config = dict(
    num_hidden_layers=9,
    num_key_value_heads=10,
    head_dim=64,
    hidden_act='tanh_gelu',
    norm_place='pre',
    positions='learned',
    init='uniform',
    init_std_qkv=0.0269,
    lr_mult_down=1.5,
    beta1=0.95,
    max_grad_norm=2.0,
    decay_shape='linear',
    train_tokens=795200000,
    dataset='wikipedia_en',
)
MLP neurons of a small language model. Each row is named by its layer, matrix (up: input weights; down: output weights) and neuron, and shows model dimensions 208-303. Each number is 128 + 32 x the weight over its row's rms, rounded and kept within 0 to 255.
Before each neuron's rows, "fires after" lists the tokens most often just before its 100 highest values on Wikipedia text that the model never trained on. A number after a token or word is its count.

fires after: " L" 21, "L" 13, " l" 8, " R" 5, "l" 5
L4.up1009 [132  93 166 168  95 132 160 180  82  80 122 152 115 163 119 130 160 108 194 101 137 145 186 150  51 141 132 119 110 108  81  91 106 116 157 233 115 163 137 101  82 128 152 137 134 116 122 115 162 115 139  94 164 118 104 177 108 136 141 164 110 138 124 125 116  78  73  63 115  87 159  95 103 123 145 143  97 101 138 133 145  85 171 136 111 115 143 146 124 150 121  99  97  72 157  90]
L4.down1009 [160 136 123 162 108 183 175 106 138  65  59 144 186 130 103 120 111 165  97 125 120 175 124 166 105 201 144 167  69  79  78  84 140 140  79 135 158 104 126 143 113 124  99 123 115 147 141  94 115 163 163 136 155 106 155 140 142  93  66  96 147 144 131 150 143  90 126 187 148  78 122 114 185 141 172  95  88 150 151 104  97 145 126 154 156 189 199 150 181 100  72 183  77 108 105 115]

fires after: "," 25, "°" 12, " in" 7, " New" 7, " the" 4
L4.up2457 [144  98 119  73  68 142 159 189 110 108 134 154 107 147 113 163  99 191 118 113 141 113 129 139 165  87 122  79 133  71 163 119  83 148 131 130 112 157 143 154  72 137 121 122 158 135 165 111 166 139 160 108 119 200 168 139  94 140 119  98  89 159 165  74 150  96 164 168 132  50  81 178 186  63  87 156 106 147 157 116 149 159 108  80 170 140 101 144  90 112 148 122 191 141 126 175]
L4.down2457 [149 137  98 112 118 142 158 105 129 134 201 188 221 185 139 160 148 138  88 137 162  84 189 141 167 173 171  80 148 153 131  68 146 141 137 131 161  94 152 146 145 111 105 135  93  93 119 126 107  80 177 149 174 119 110  93 141  57 159 167 131 168 157 106 115 133 121 129 116 114 133  61 137 136 129 140 138 103 145  78 115  79 170 113 151 111 198  69  80 112 148 119 168 136 139 143]

fires after: " a" 40, "-" 13, " an" 6, " A" 4, " boy" 4
L4.up446 [121 152 105  58 155 155 104 139 131 141 148  97 116 167  85 163 131 111 141 100 125 143  97  91 109 107 103 149 116  61 136 156 143 133 129 197 185  79 121 115 171 164 108 150 158  67 131  82 199 143 119 124 180 150 161 156 118 128 112 116 143  89 142 178 171  77 135 169 104 126 102 212 139  89  93 131 101 187 110 110 135  86 118 164 135 169 162 107 207 162 150  82 111  82 126 123]
L4.down446 [137 114 138 135 113  66 130 142 134 100 130 121 135  80 109 152 133  73 110 162 100 168 123 158 109  79 135 121 112 127 172  79 110 137  71 116  88 103 137 131 110 137 156 110  89 157 167  99 136 130 187 123 169 124 147 171 170 118 143  80 203 115 131 159 139 134 136 108 151 156 141  75 108 155 126 120 117 127 140 142 115 168 125 101 143 123 112 135 134 119 137 118 120 119 107 149]

fires after: " |" 23, " and" 14, ")" 14, "N" 8, " to" 4
L4.up880 [134  91 124  95 129 187 150 105 122  89 124 150 139 135 168 131 138 114 128 170 120  74 103 145 166 160 153 157 168 187  49  87 199 111 128 175 120 106 135 171 137 122 126 158 154  65 114 131 129 122 133 146 179 165 163 194 162 171 113 116  97 138 139  73 149 170 126 111 173 125 119 106 218 158 102 156  96 118 208  57  86 143 146 145  97 172 125 175 115 117 131 102 133 119 183  96]
L4.down880 [143 152 103 163 143 134 110 105 120 134 124 160 125 133 138 167 145 127 138 148 187 119 146  83 117 125 133  77 116 100 187 152 123 145  75 180 120 105 111 151 114 136 156  97 151 173 178 178 115 105  85 134 171 129 133 122 132 150 120 165 136 122 108 184 161  96 157  84 137 100 227 184 105 141 133  62 217 132 104 116 120 144 100  70  76 160 106 132 138 167 100 112 108 186  86 122]

fires after: " |" 63, "7" 7, " " 6, "6" 5, "5" 4
L4.up567 [ 95 167 129 145 128 166 108  49 113 162 116 137 108 105 163  82 120 109 137 149 116 102 138 122 178 126 187 162 124 166  99  91 118 147 106 172 185 134 139  96 108  80 134 189 103 131 110 106 155 141 110  44 154 149 106 122  86 105 159  81 166 132 102  70 109 146  94 151 114  97 123 161 118  63 144 206 127  90 128  75 157 106 141 117 109 148  66  88 127 109 117 139 181 158  99 130]
L4.down567 [ 78 137 162 171 124 136  50  90  85 122  93 150 120 173  90 129  97  73 158 164  52 110 119 148 149 132 130 149 137  84 147 114 134 181 137  57  69 129  99 153 130 124 113 120 111 174  88 124 142 155 169 119 204 111 129 128 115 137 101 153  83  96 145 137 105 102 115 151 145  98 209 167 131 119 186 102 126 122  81  64 186 105 125 128 106 100 126  76 139 114  86 131 109  77 133 154]

fires after: " G" 26, " H" 7, " g" 6, " Ke" 5, " Hav" 4, " B" 4
L4.up719 [142 135  64 143 148  90 138 123 107 109 133  32 158 147  98 144 126 196 129 156 118 125  80 136 100 129  77 135 136 111 105  78  97 101  85 148 135  62 152  73 144 119 100 132 137 144 105 109 188 198 124 146  87 136 145 118 123 135  82 150 103  92 163 128 129 112  93 146 132 143 114 208 144 103 157  79  90 132 128 147 161 130 150 159 188 150 125  79 116 119  87  86 158  88 199 169]
L4.down719 [131 161 118 142  86 145 151 168 193 115  65  88 104 100  96 112 160 112 139 158 132 165 130 136 147 114 170 141 132 137 128 122 110  97 136 116  99 136 132 184 120 127 105 176 149 152 153 153 109 142 145 138  60  82  58 148 122 140 108  63 119 100 144 125 126 100 115 173 144 106 118  89 141  83 108 189 121  85 137 142 145 109  46 143 137 152 151 118 150 157  95 148 101 149  87 167]

fires after: "\n" 31, "-" 12, "|" 11, " Mean" 5
L4.up585 [120 119 126 158 118  74 111 207 158 155 209 165  79 151 148 146 124 179 131  76 112 120 155 116  77 165 132 130 180  76 114 130  86 112 131 150 114 151 134 131  74 122 120 142 116 147 151 106 115 179  91 130  82 132  88 129  95 128  93 171 132 121 158 142 129 166 125 105 139 114  94 147 104 101 131 119 103 182 155 171 107 133 160  96  94 121 105  45 149 110 132  71 163 147 133 186]
L4.down585 [119 125 165 121 194 100 105  74 142 186 140 147 139 117 128 143  96 143 180 137 118 167 165 204 156 149 201 147 120 163 130 157  56 105  93 116 122 112 115 117  90  93 176 161 129 198 102 152  99 165 158 149 142  94 122 130 105  89 183 178 134 163 108 147 138 124 189 163  97 121  92  95 138 158  97 109 124 141  84  93  97 130  70 111 109  88 104  90 139  87 102 141 144  95 115 174]

fires after: " a" 34, " the" 15, "s" 10, " its" 7, " of" 7, " his" 5
L4.up1445 [140 114 131 140 191 120 113 137  89 136 147  67 117 141 197 159 128 120 185 116 132 117 138  90  71 130 172 114 127 162  87 124 140 174 123 148 194  70 125 183 100 142 145 138 117 146 113 106 120 115  87 105  90 147 186 120 130 172 142 161  94 124 130 122 118 129 163 159 124 113 119 202 117 189 104 162  83 111 133 120 123 162 147 148 119  34 100 140 107 196 132 100 127  68 158 158]
L4.down1445 [132 140 158 116 134 133  90 144  69 140 109 189 151 121 155 106  87 108 115 138 152 157 116 119 129  85 121 166 152  84 118 134 107 140 115 136 164  95  67 102 111 129 135  71 137  84 120 142 184  98 170 106 108 153 172 116 149 133 153 117 103 171 135 180  95 118 163 110 157 125 108 126 149 161 121 240 176 119 123 114 124 189  48 152  63 170 137 152  98  67 191 103 114 108  84  76]

fires after: "==" 23, " In" 9, "In" 8, " in" 7, "On" 6, " On" 5
L4.up1651 [ 99 151 152 111 109 170  97 136 150 168 128 142 145 115  74  78 113 192 162 111 145  84  73 169 133 168 161 141 111 150  88 157 147 186 113 149 138 115 135 138 100 137 132 127 131 142 130 106 195 107  97  72  77 124 131 189 136 157 159 156 108 147 114 117 159 121 126  78 134 103 121 134 133  90  96 133 165 143 147 106 121 115 117 137 126 167 129 137 109 184 154 118 111 130 137 132]
L4.down1651 [138 144 165 116 128 181  89 144 161 140 103 163 141 155 109 143 146 157 122  93 137 106  87 163 135 123 108 117 148 145 115 104 166 141 138 142 204  94 158 157 134  88 137  89 105 137  70 151 198 121 136 101 117 140 103 177 128 177  93 151 154   6 159 116 181 140 170 146 104  74 161 153 129 131 152 111  90 143 144 168 105  64 157  90  88 173 144 104 146 128 112 109 114 102 137 161]

fires after: " was" 31, " were" 13, " took" 6, " is" 4
L4.up2177 [ 81 176 117 149  96  56 134 104 152 151 123  35 154 123 123 174 174 102 152 141 102 179 188 170 105 106 123 117 178 131 164 133 148 115 116 163 174 129 166 130 129 142 123 160 110 104 163 173 120  85  90 158 102  92 185 151  97 155 151 150  95 146 154 171 149 133 109 144 118  85 138  91 123 114  76 136 142 135 145 166 116 192 127  94 111 142 163  93 114 131  52 149 158 125 154 112]
L4.down2177 [127 139  96 128 120 137 137 129  63 104 130  78 141 136 125 146 119 138 117 158  77 110 125 107  99 196 117  76 171 131  91 165 123 143 123 168 119 127 102 165 146 135 128 139  71 126 168 178 199 142 149 101 186 111 189 115 179 115 104 125 159 119 100  87 131 120 113 131 136 113 147 184 115 134 140 109 137 155 151 118  78  93 190 179  95 170 220 134 136  98 128 175 171 117 134 148]

fires after: "1" 62, " Ref" 6, " Cup" 4, "2" 4
L4.up1271 [141 155 127 153 145 120 117  93 153 129 132 131 127 111 164  92 121 118 150 159 132 121  38 156  99  87 180 106 116  36 132 182 127 104 126 160 125 142 127 134 135 114 137 136 120  92 141 113  94 133 169 161 203 149 102  95 134  85 139 124 119 125  93 152 117 109 154  99 113 131  97 119 147 195  76 125 139 117 117  92 154  98 158 134  46 180 106 130 100 174 126 157 132 100 112 158]
L4.down1271 [133 143 120 168 160 107 126 113 166 141 172 156  94 126  65 226 153  94 118 119 117 107  99  87 110 148 106 194  94  94 117 142 171 124 121  94 142  91  90 117 120 116  74 119 128 126 158  94  80 162 123  81 127 111 157 165 124 168 187 149 145  99  94 137  95 142 141  98 141  78 117  89  93 174 130 113 135 130  50 130 148 124 126 178 124  97  92 109  79  85 100 146 156 132  59 133]

fires after: "\n" 53, " Party" 11, " Team" 7, " " 7
L4.up1460 [170 163 171 156 179  80 120 146 117 139 106 133 142  67  95 219 110 132 154  75 148 146 133  95 151 164 132 155  64 118 143 178  72 127 133  85 129 188 153 117  67  57  75 135 158 121 177 137 144 159 103 107 100  47  83 165 164  72 165 111 116 133 150 124 125 135 196 118 113 181  83 111 127 125  83  63 102 187 137 131 109 106 125 125 165 211 132  87  89 127 136 110 151 153 154 119]
L4.down1460 [133 125  97  82 118 155 130 160 133 113 112 122  98  61  94 179 154 114 129 125 101  44 139 126 133 107 118  73 156  98 144 146 111 203 113  88 161 126 170 159 122 139 111 124 181 124 181 165 130 165 145 106 112 167 124  67 133 144  72 141 115 169 117 105 155 154 153  75 147 185 125 195 195 124 160 103  71  97 123  94 153 137 105 182 150 138 112 167 179 170 167 124 149  88 159 101]

fires after: " in" 50, "In" 4
L4.up25 [ 98 111 128 115 121 110 100 186 131 129 131 128 147 183 165  51 121 167 124 107 152 107 132  86 109  91 117 158 113 196 163 121 183 186 152  82 183 137 104 137 125 131 134 153  85 146 133 106 120 176 115  63 162 165 179 108 106 180 130  98 102  98 152 113 162 113 103 135 119 127 107 175 112 174 102 120 152 150 149 189  77 127 129  77 126 116 150 146  54  94 147 157 100 130 116  96]
L4.down25 [164 115 140 129  89  88  56 165 118 166 184  81  88 167 188 156 109 108  82 182 114  89 111 149 130 152 100 127  98 186 141  76 139 169 122 138 105 112 143 150 131 121 122  67 152 144 158 130 106 101 109 135 157 141 128  86 105 173 159 140 122 158 104 121 156  92 112 112  60 155 104 106 126  73  91  77  92 110 132 148 163  73  94 122 106 151  96  68 131 171 137  74 116 133 142 167]

fires after: " |" 39, " episodes" 7, ")" 5, " " 4
L4.up474 [159  89 128 141 105  89  82 119 147 157 144 159 103 128 140 130 164 148 147 132  80 189 159 135 150  98 148  89  94 120 145 128  61 130 120 133 192 157  78 132 149 152  97 157  81 135 103 135 159 125  90 154  93 101 132 140  70  81 211 145 164 122 139 102 105 115  78  82 135 107  90 188  79 129  94 125  85 133 104 167 125 158 149 158 112 125 107 102 123 162 120 121 105 171 137 132]
L4.down474 [119 162 108 102 151 118 144 154  57 118 111 128 106 140  76 131 187  73 133 108 141  91 112 134 150 117 183 134 146 103 138  80 190 137  86  83  77 173 142 102 163 135 111 122 157 158 115 140 166  93 140 107 218 136 135 177 137 133  97 159 111 143 139 100 162  80  78 118 118 112 107 143 132 103 149 121 139 160 135  96 113 113 162 151  97 120 129  88 196 160 171 101 184 163 146 134]

fires after: " the" 36, " his" 10, "s" 6, " Total" 6, " The" 6, " their" 4
L4.up500 [124 152 137 201 123  97 148 160 108 120 164  84 155  91 161 167 162 145 165 117 181  88 120 151 112  46 143 111 121 142 109  76 167 134 109 131 128 144  73 188 118 168 150  66 109  96 178 159 104  90 128  87 106 131  82  81 137 149  82 114 143 176  88 167 141 121 158 153 126 150 179 135 166 144 130  89  92 147 130 120 139 113 108 129 148  62 117 132 135 148 136  60 125 156 135 124]
L4.down500 [117 140 144 134 125 134 159 119 169 155  48 183  88 131  67 127 153 160 118 106  68 141 144 136  94 154 109 129 148 126 152 118  78  81 115  97 140  52 164 113 134 149  80 125 154  34 104 120 122 106 130  77 166  94 153 156 181 135 121 152 157  91 157 160 147 120 146  79 162 124 114  95 147 108 114 149 116 126 172 121  94 158 154  89 107 168 157 131  82  90  84 141 114 172 116 148]

fires after: "." 67, "," 29
L4.up352 [123 102 123 136 112 178 142 133 130 124 201 109  92 144 181 132  94 191 102 135 123 128 100 167 121 121 114 151 165  86 143 124 126 123 166 127 116  77 142 121 127 143 155 172 154 167  89 129 186 145 120 119 129 108  87 140 151 100  66  96  85 181 106 148 131 151  71 174  87 113 126 107 166 102 150 162 110 103 171 101 101 164 134  82  97 144 182  88 141 153 173 146 135 144 163 125]
L4.down352 [193 139 151 131 162 171  69 147 136 156 161 110 116  93 146 124  90 121 114  80 129  97 115 148 110 141 107 172 143  95 154 159 143 107 127  83  72 100 104  96  92 102 104 153 150 136 153 215 144 117 140 151  68  97 145 150 110  90 133 109 149 140 126 136 170 129 145  82  58  96 110 159 121  76 110 182 150 182 130 121 114 115 147 112  97 168 156 108 130 113 111 119 113 201 101  62]

fires after: "." 80, "0" 7
L4.up623 [133 161 100 138 126 114 156 154  87  88 191 133 147 100 184 158 155 118 158 147 107 115 103 145 144  98 197 168 114 150 109  62 164 134 110 118 118 104 171 162 112 113 125 123 170 163 127 104 134 102 127 116 139  99 158 148 116 192 130  97 134 181  72 168  84  95 113 122  90  79 103 110 173  93  51 133 113 124  88  87 120 122 135 150  69 160 180 125  84 132 118 140 105 148 181  99]
L4.down623 [114 172 154  54 121  68  95 168 131 150 175 178 156  89 108 147 114 127 172 125 132 105 106 129 114 131 120 153 158 124 126  73 146 111  96 125 152  70 138 125 143 144 102 142 126 164 106 138 136 122 109 172 144 130 117 119 140 164  95 104 138 166 169 128 144 114 142 169 109 160 123  65 139 122 111 150 109 142  68 103  99 137 115 141 110 106 125 156 107 116 148 172 114 131 150 135]

fires after: "|" 23, "-" 10, " of" 9, " U" 9, "\n" 7, " " 5
L4.up324 [128 138 175 166 110 135 163 147 140  82  75  76 148  86 192 173 118  92 151 141 134 131 140 111 107 185 120 166 141  91 143 137 166  93 160 129 106 143 130 118 126  58 112  99 180 200 157 114 145 140 144  80 153 116 144 160 163 126 115  65 129 120 113 128  88 150 116  98 138 147  84 112 151  91 104 157 169 159 105 120 112 116 103 146 102 213 134 148 133 126  99 151 122 170 112 115]
L4.down324 [ 90 145 168 125 146 132 151 128 199 129  89 153 141  83 150  87 155 139 132  73 168 135 140 151  80 136 105 123  98 126 174 192  72 145 141 139 148 111 120  93  83 145  52 172 148 119 154  83 133  90 138 140 168 103  96 135  96 116 118 107 102 111 182 118 145 127  80 138 156 170  64 178 115  74 185 164  98 143 188  77  87 174  94 169 140  87 102 127 212  86 117 121 132 109  79 120]

fires after: " a" 12, " to" 12, " the" 12, " can" 9, " at" 5
L4.up1077 [166  88 149  99 107 141 111 110  52 140 126 132 179 190 140 136 121  97  80 124 170  79  93 156  49 153 162 113 141 124  95 170 112 136 135 227 149  83  93 114  50 134 107 107 138  95 136 110 121  93 108 112 151 193 182 134 103 124 104  92 112 122 108  85 124 140 123 155 100 152  88 123  79  88 116 110 102 143 172 126 132 137 197  95  39  81 112 138  89 109 157 126  74 113 131  76]
L4.down1077 [ 95 126 132 126 169 120 137 116 123 103  35 138 121 138 106 133 212 134 125 130 201 169 108 174  51 132 159 154 122 107 103  97 156 177  90  78 139 153  99 158 127 166 102 123 129 163 126 152 140 118 147 118 180 143 157 154 131 107 129 126  50 112 134 132 161 131 151 152 123 160 136 102 140 138 162 156 130 162 141 106 111 181 135 117 130 161 126 121 125 118 113 170 143 143  76  81]

fires after: " a" 30, " an" 10, "'" 9, " A" 8, "-" 5, " |" 4
L4.up968 [166 157  85  92 139 132 121 210 118 113 109 176 121 139 108  70 121 133 127 140 106  98 205 159 160 168 135 143 111 122 150 138 151 131 162 166 202 164 165 158 185 123 155 172 117 172 135 146 129 106  92 146 168 105 114 113  87  84 122 136 127 162 117 119 107  88 135 127 121 156 115  95 205 150 129 134 122 155 102 165 165 142 108 124 175  42 170 117 229  95 156 153 139  82 118  91]
L4.down968 [138 164 134  95 140 148 129 141 136 115  74 124 134  61  91 181 190 112 118 176 163 152 102 155 150  87 151 173 130 113 184 120  68 112 138 172  82 158 132  95  74 130 167  87 163 122 123  90 114 111 123 124  91  95 150 154  61 109 169 135 128 125 149 161 108  91 118 154 152 144 165  54  89 153 117 143 112 136  76 161 136 103 161 144 103 175 136 192 144 142  94 121  80 148 176 144]

fires after: " |" 35, "-" 23, "==" 13, "\n" 5
L4.up1436 [158 111 201 123 201 127 145 159  70 123 132 186  98 144 133 186 123 141 131 118  66  95 104 129 188 195 118  94 109  83 129  85  99 152  92 128 101 156 173 100 128 217 156  98 152 174 128 107 160 176 122 186  94 124 120 120 115 147 163 125 179 108 111 111 138 141 149 100 104  96 132 122 147  98  83 141 164 117  97 155  99 126 143 170 102 153  96 109 153 141  84 108 112  95 137 180]
L4.down1436 [126 100 126 145 122 156 109 107 108 120 159  72 199 184 105 147  41 144  97 105 105  99  86 122 162 198 174 122 205 114 107 129 113 125 189 161 119  88 102 138 130 136 108 101 122 149 103 168 112 172 140 112 145 155 166 126 160 118 136 162  95 121 102 206 111 113  62 114 148 146  91 157 125 127 171 162  67 117 126 137 120 168 157 109  72  76 143 143 112  64 110 170 146 104 123 143]

fires after: " |" 34, " " 29, "2" 4
L4.up494 [ 77 169 117 148 186 146 119 144 105 155 144 107  80 181 167 127  94 108 113 165 104 162 191  90 177 150  80 157  53 110 145 173 103 161 108 101  91 100 152  98 125 135 106 137  96 121 121  96 128 151 128 147 119 118  94 159 168  75 131 158 128 142 135  57 157 146 151 126 158 160  66 163  70  25 114 162 116 117 142 186 153 157 139 116 107 174 119 158  83 108 105  90  68  98 103 114]
L4.down494 [113  99 139 152 131 160 155  75  61 156  77 174 109 161 105 138 152  54 120 155 137 107 129  70 115  94 163 132 151 123 114 165 143 177 129 103 115 166  82  78 137 126 138 176 101 105 134 121 154  93  78 101 165 145 111 142 140 102  84 164 109  77 123 131 162 125 176 130 165 140 145 125 130 148 151 136 185 151  92  91 181 116  84 110 124 157 143 169 124 169  81  97 105 155  70 144]

fires after: "." 19, "," 16, "S" 12, "A" 6
L4.up1945 [130  72 133 104  90 150 135 144 125 152 170 136  98 143 105 140 138 144 157 107 111 151 155 176  79 120 143 124 167 126 140 145 214 117 128 142 143 155 129  99 106 127  84 124 124 147 145 200 121 111  89 165 124 170 106 149 112 145 127  83 118 196 122 133 153 142 121  73 150  88 110 119 166 139 172 138 123 115 131 125 136 144 162  89 114 116 156 115  98 110 204 110 172 139  82 165]
L4.down1945 [130 173 118 198  86 129 147 151 148 140 178  80  95 184 113 150 109 120 108 156  54 122 129 106 111 140 108 121 197 121 128 147 150  99  92  93 163 148 137 147  64 139 156  82 141 169 149 114 130  98 114 160 108 139 131 137  64 105  86 137 139  98  53 161  88 164 159 147 142 150 104 215 135  90  68  90 181 137 142 120  91 117 159 177  99 153 117 136 160 136 217 105 118 132  69 147]

fires after: " A" 18, " a" 16, " an" 10, " The" 10, " " 7, "A" 7
L4.up871 [124 119 161 152 134  92 130 155 129 169 154  71 128 161 161 162 148 133  77 193 131 201 123 219 121 122  94  89 119 147  93  98 164 126 120 184 142  55  98 102 138 182 112  59 113 129 133 157 105 157 142 140 134 165  94  63 131 101 159 156 115 143  40 101  90 117 136 142 136 100 142 149 123 102 145 128  96 140 127  86 168 171 125 106  67  68 118 104 154 140  89 127 162 130 161 119]
L4.down871 [154  71 130 162 160 120 114  86 111 207 168 153 162 222 205 115 125  99 121  99 152  92 110 142  68  54  96 181 124  94 175 119 161 134 155 129 139 168 144 112 117 120 141 127 127  73 147  99 170 112 128 181 132 107 143 126  75  66  77 154 134  65  62  72  74 134 116  88 106 103 150 124 152 137  91 240  81 147  92 120 182 129 173 199 131 144 146 153  94  81 133 109 160 166 136 171]

fires after: "," 35, " was" 8, ")" 4, ")," 4, " of" 4
L4.up537 [167 165 130 161 124 124 103 148 198 132 120  56 141 147 134 132 124 144 187 124 115  56 173 201 154  73 146 117 208 142 154  79  78 104 131 112 136 126 164 112 162  92  93 103 169  73 142 135 153 123 154  89  95 114 144  86  93 156 182 140 110 145 126 150  97 173 113 175 128 100 107 166  90 102 117 118 110  84 112  72 125 130 152  99 107  66 102 138 133  93  89  69 129 162 154 154]
L4.down537 [120 108 104 119 155 146 106  99  83 121  93  72 191  62 123 130 100 106 129  97 120 204 133 143  90 109 153  90 127  99 211 100  93 142  89  71 150 121 147 100 105 148 128 142  79 123  98  81 143  83  60  99 162 114 100 147  97 105  85  85  98 126 145 174 191 114 144 108 146 148 136 137  82  80 178 114  90 125 153 102 130 155 102 127 118  64 147  98 204  95 111 122 146 120  72 158]

fires after: " and" 33, " who" 10, "," 6, " was" 5, " were" 4
L4.up1034 [131 141  99 134 131 101 135 125 132 128 143 129 203  78 109 201 209 129 152 142 167 133 122 103 163 104 136 182 141 185  96  76 105 157 116 153 137 123 103 143 132 125 107  99 177  76 120 105 154 129  84 113  71 119  98 127 114 152 105 147 126 152 140 112 133 141  94 166  82  57  72 149 121  92 121 162 112 156 114  91  79 130 182 131 144 135  72 125 169 138 114  41  53  89 167 109]
L4.down1034 [145 143 136 126 164 141  97 111  65 163  77  76 126  45 143 136 191 139 106 119 126  94 115  74  84 172 149 151  84 133 153  61 122 105 176 102 158 154 122 104 128 121 127 113  76 124 130 155 163 120 140 144 119 140  50 115  90 118 119 165 113 153  99 162  86 113  97 175 155 103 120 187  83 128 134 118 119 185 150 151 170  85  97 150 105 112 140 148 129  94 145 119 180 109  95 120]

fires after: " a" 32, " the" 14, " " 10, " an" 8
L4.up600 [125 131 113 136 117 173 127 130 147  37 138 108 164 126 139 170 165  53 138 201 150 183 124 182 164 168  74 160  72 112 141 128 112 190 158 147 147 115 183 110 135 187 204  87 125 119 188  98 136 138  82  93 142 123 141 146 137 102 148 132 127 164 132 108  73 121 109 181 141 107 131  97 113 126  86 116 116 147 142 120 115 118 138 170  82  80 120 147 146 181 122  36 142 122 148  61]
L4.down600 [ 73 151  96 109 155 111  92  76 135 146 101 142 130 167 123 144 149 154 147 114 161 134 116 166  95 156 123 160  91 140  87 152 141  91  93  75 163 112  86 120  90 148 174  88 170 145 166 132 201  61 160 135 103 125 110  81 101  99 124 185  57 134 126 138 138  91 196 152 141 121 150 152 125 132 113 134  72 101  68 181 178 186 132 129 112 144 180 149  87 118 123 190 126 163 102 171]

fires after: "1" 81, "2" 9, "." 5
L4.up2453 [157 108  82 159 130 112  97 132  66 144 204 123 120 120 159 103  60 125 125 175 113 140  69 174 114 120 140 108 185 128 130 125  97 173  81 128 119 136  96 114 136 179  69 120 187 160  76 131 145 126 155 132 138 119 137  97 119  76 141  91 166  99  79 132  81 144 114 195 134 130 115  79 121 100 115 190 126 142 113  80 167 105 129  90 110 177 172 105  93  94  90 156 143 124 119 141]
L4.down2453 [116 127 129 148 140 147 168  90 107 133 186 165 107 136 105 180 139 112 109 116 144 119 123 121 180 146 161  95  96 165 204 106  89  94 157 133 109  53 150 106 154 149  85 150 133 140  91 126 152 134 175 128 108 137 174 202 185 150 129 122 123 187 142 129 122 152  92 178 153  64 169 154 156 162 126  97 101 118  98  97 161 128 159  77 174  96 116 137 100 125 173 150 100 123 122 122]

fires after: " the" 53, " a" 7, "1" 4
L4.up184 [151 132 142  93 131 132 145 179 143 175 170 101 138  79 178 197 124 108 124 113 115 155 118 108 146 163 127  79 141  92 152 127  73  95 125 113 153 145 148 130 134 141 164 135 102 170 162  99 130 142 125  70  77 209 148  21  89 182 114 155 134 112 107 112 120 133 104 206 142 129 168 166 152  70  87 137 114 136 132 155 202 126 143 203 128 169  97 167 124 164 122  76 168 169 113 112]
L4.down184 [136 163 145 137 206 123 109  76 157  87 114  79 103 142 105 127  82 125  83 143  98 112 106 140 195 127  80 177 105  73 190 114 172 146 119 122 121 132 120  93 140 133 188 119  78 170 130 138  87 125 124 186 141 144 148  93  85 133 162  81 138 122 121 143 149  95 162  88 117 109 142  89 118 136 114 169 138 189 116 136  54 124 161 119  82 159 109 127  93 111 118 159 100  69 142 104]

fires after: " |" 38, " " 25, " (" 7
L4.up1994 [ 84  84 106 127 154 115 127  83  99  96 127 185 153 154 100 148 120 192 110  75  95 125 159  80 186 122 159 118 125 161 145 118 115  87  58 193 118 160 116 138 136 104 159 170 142 168  82 127 135  97  60 152 133  98 152 150 133 125 172 114 169 116  56  86 194 145 102 120 123 148 110 115 149  74  85 149 148 130  88  93 115 135 216 113 122 163 156 129 132 163 179 136 143 123 113 148]
L4.down1994 [125  76 141 170 122  93 120 110 148 117 115 131 136 110 126 121 152  85 100 114 119 153 133 135 145 170 136 144 114 139 103 169  68 165 141 123 180 121 147  82 138  45 177 129 129 129 103 101 127 114 116 108  75 191 122  90 170 130 117  83 119 153 100 141  95 142 112 200 125 108 154 135 110 179 176 100 169 118  89 131 141 134 149 105 111  73 166 141 102 164 124 114 134  82 138 137]

fires after: "," 42, " in" 6, " North" 4, " South" 4, " New" 4
L4.up1685 [110 108 117 105 217 120 149 104 195 136 149 171 121  68 149 132  99 128  86 133  90 157 120 150 164 107  98 145  90 144 108 125 130 140 217 127 158  70 114  98 120 117  94  49 166 113 178 116 137 136 169 140  79 170  89  89  91  94  86 116 161  61  94  92 155 114 122 126  84  98 113 165 123  83 107 127 170  87 103 156 152 153 114 125 176 185 100 208 118 136  62 120 154 150 154 139]
L4.down1685 [163 119 102 160 119  91 125 117 117 175 150 167 103 111  89 140  96  74 133 145 151 144 119 116 132 125  73 191 112 149 131 139 106 121 124 138 127 120 120 151 110  93 112 160 115 153 166 121 174 103 143 192 143 114 110 114  69  96 131 138 187 137 116  99  99 158 145  94 188  94 130 182 130 155  55 138 142 128  96 102 121 160 172 170 103 109  54 116 168 148  91 169 154 178 126 105]

fires after: "3" 22, "2" 18, " " 11, "4" 11, " |" 7, "1" 5
L4.up1583 [136 122 165 116 130 134 123 228 108 151  81 127 106 125 151 154 164 199  85 120  65 177 163 128 148 143 156  66 119 121 134 157 139 170 171 159 103 120 151  96 102 157 157 148 147 110 147  91 146  67 133  92 118  96 120 131 143 158 123  98 122 118 127 141 144 150  70  59  77  70 118 174 134  96 117  99 119 173  72 181  72 109 148 170 137 138 112 134 146 104 161  48 126 143 113 127]
L4.down1583 [168 171  90 157 179 121 143 137 110 176 136  95 125 124 108 150 138 128 112 172 142 145 225 138 153  78 135 122 152 112 181 167 165 112 168 150 196  31 130 118  50 160 109 117 146 101 157 114 168  91 129 108 154 111 172 120 121  46 137 181 160 130 151 112 176 113  78 155 121 139  87 224  88  78  65 122 206  67 128 128 157  92 131 100 102  51 106 190 153 123 119 144 170 146 117 129]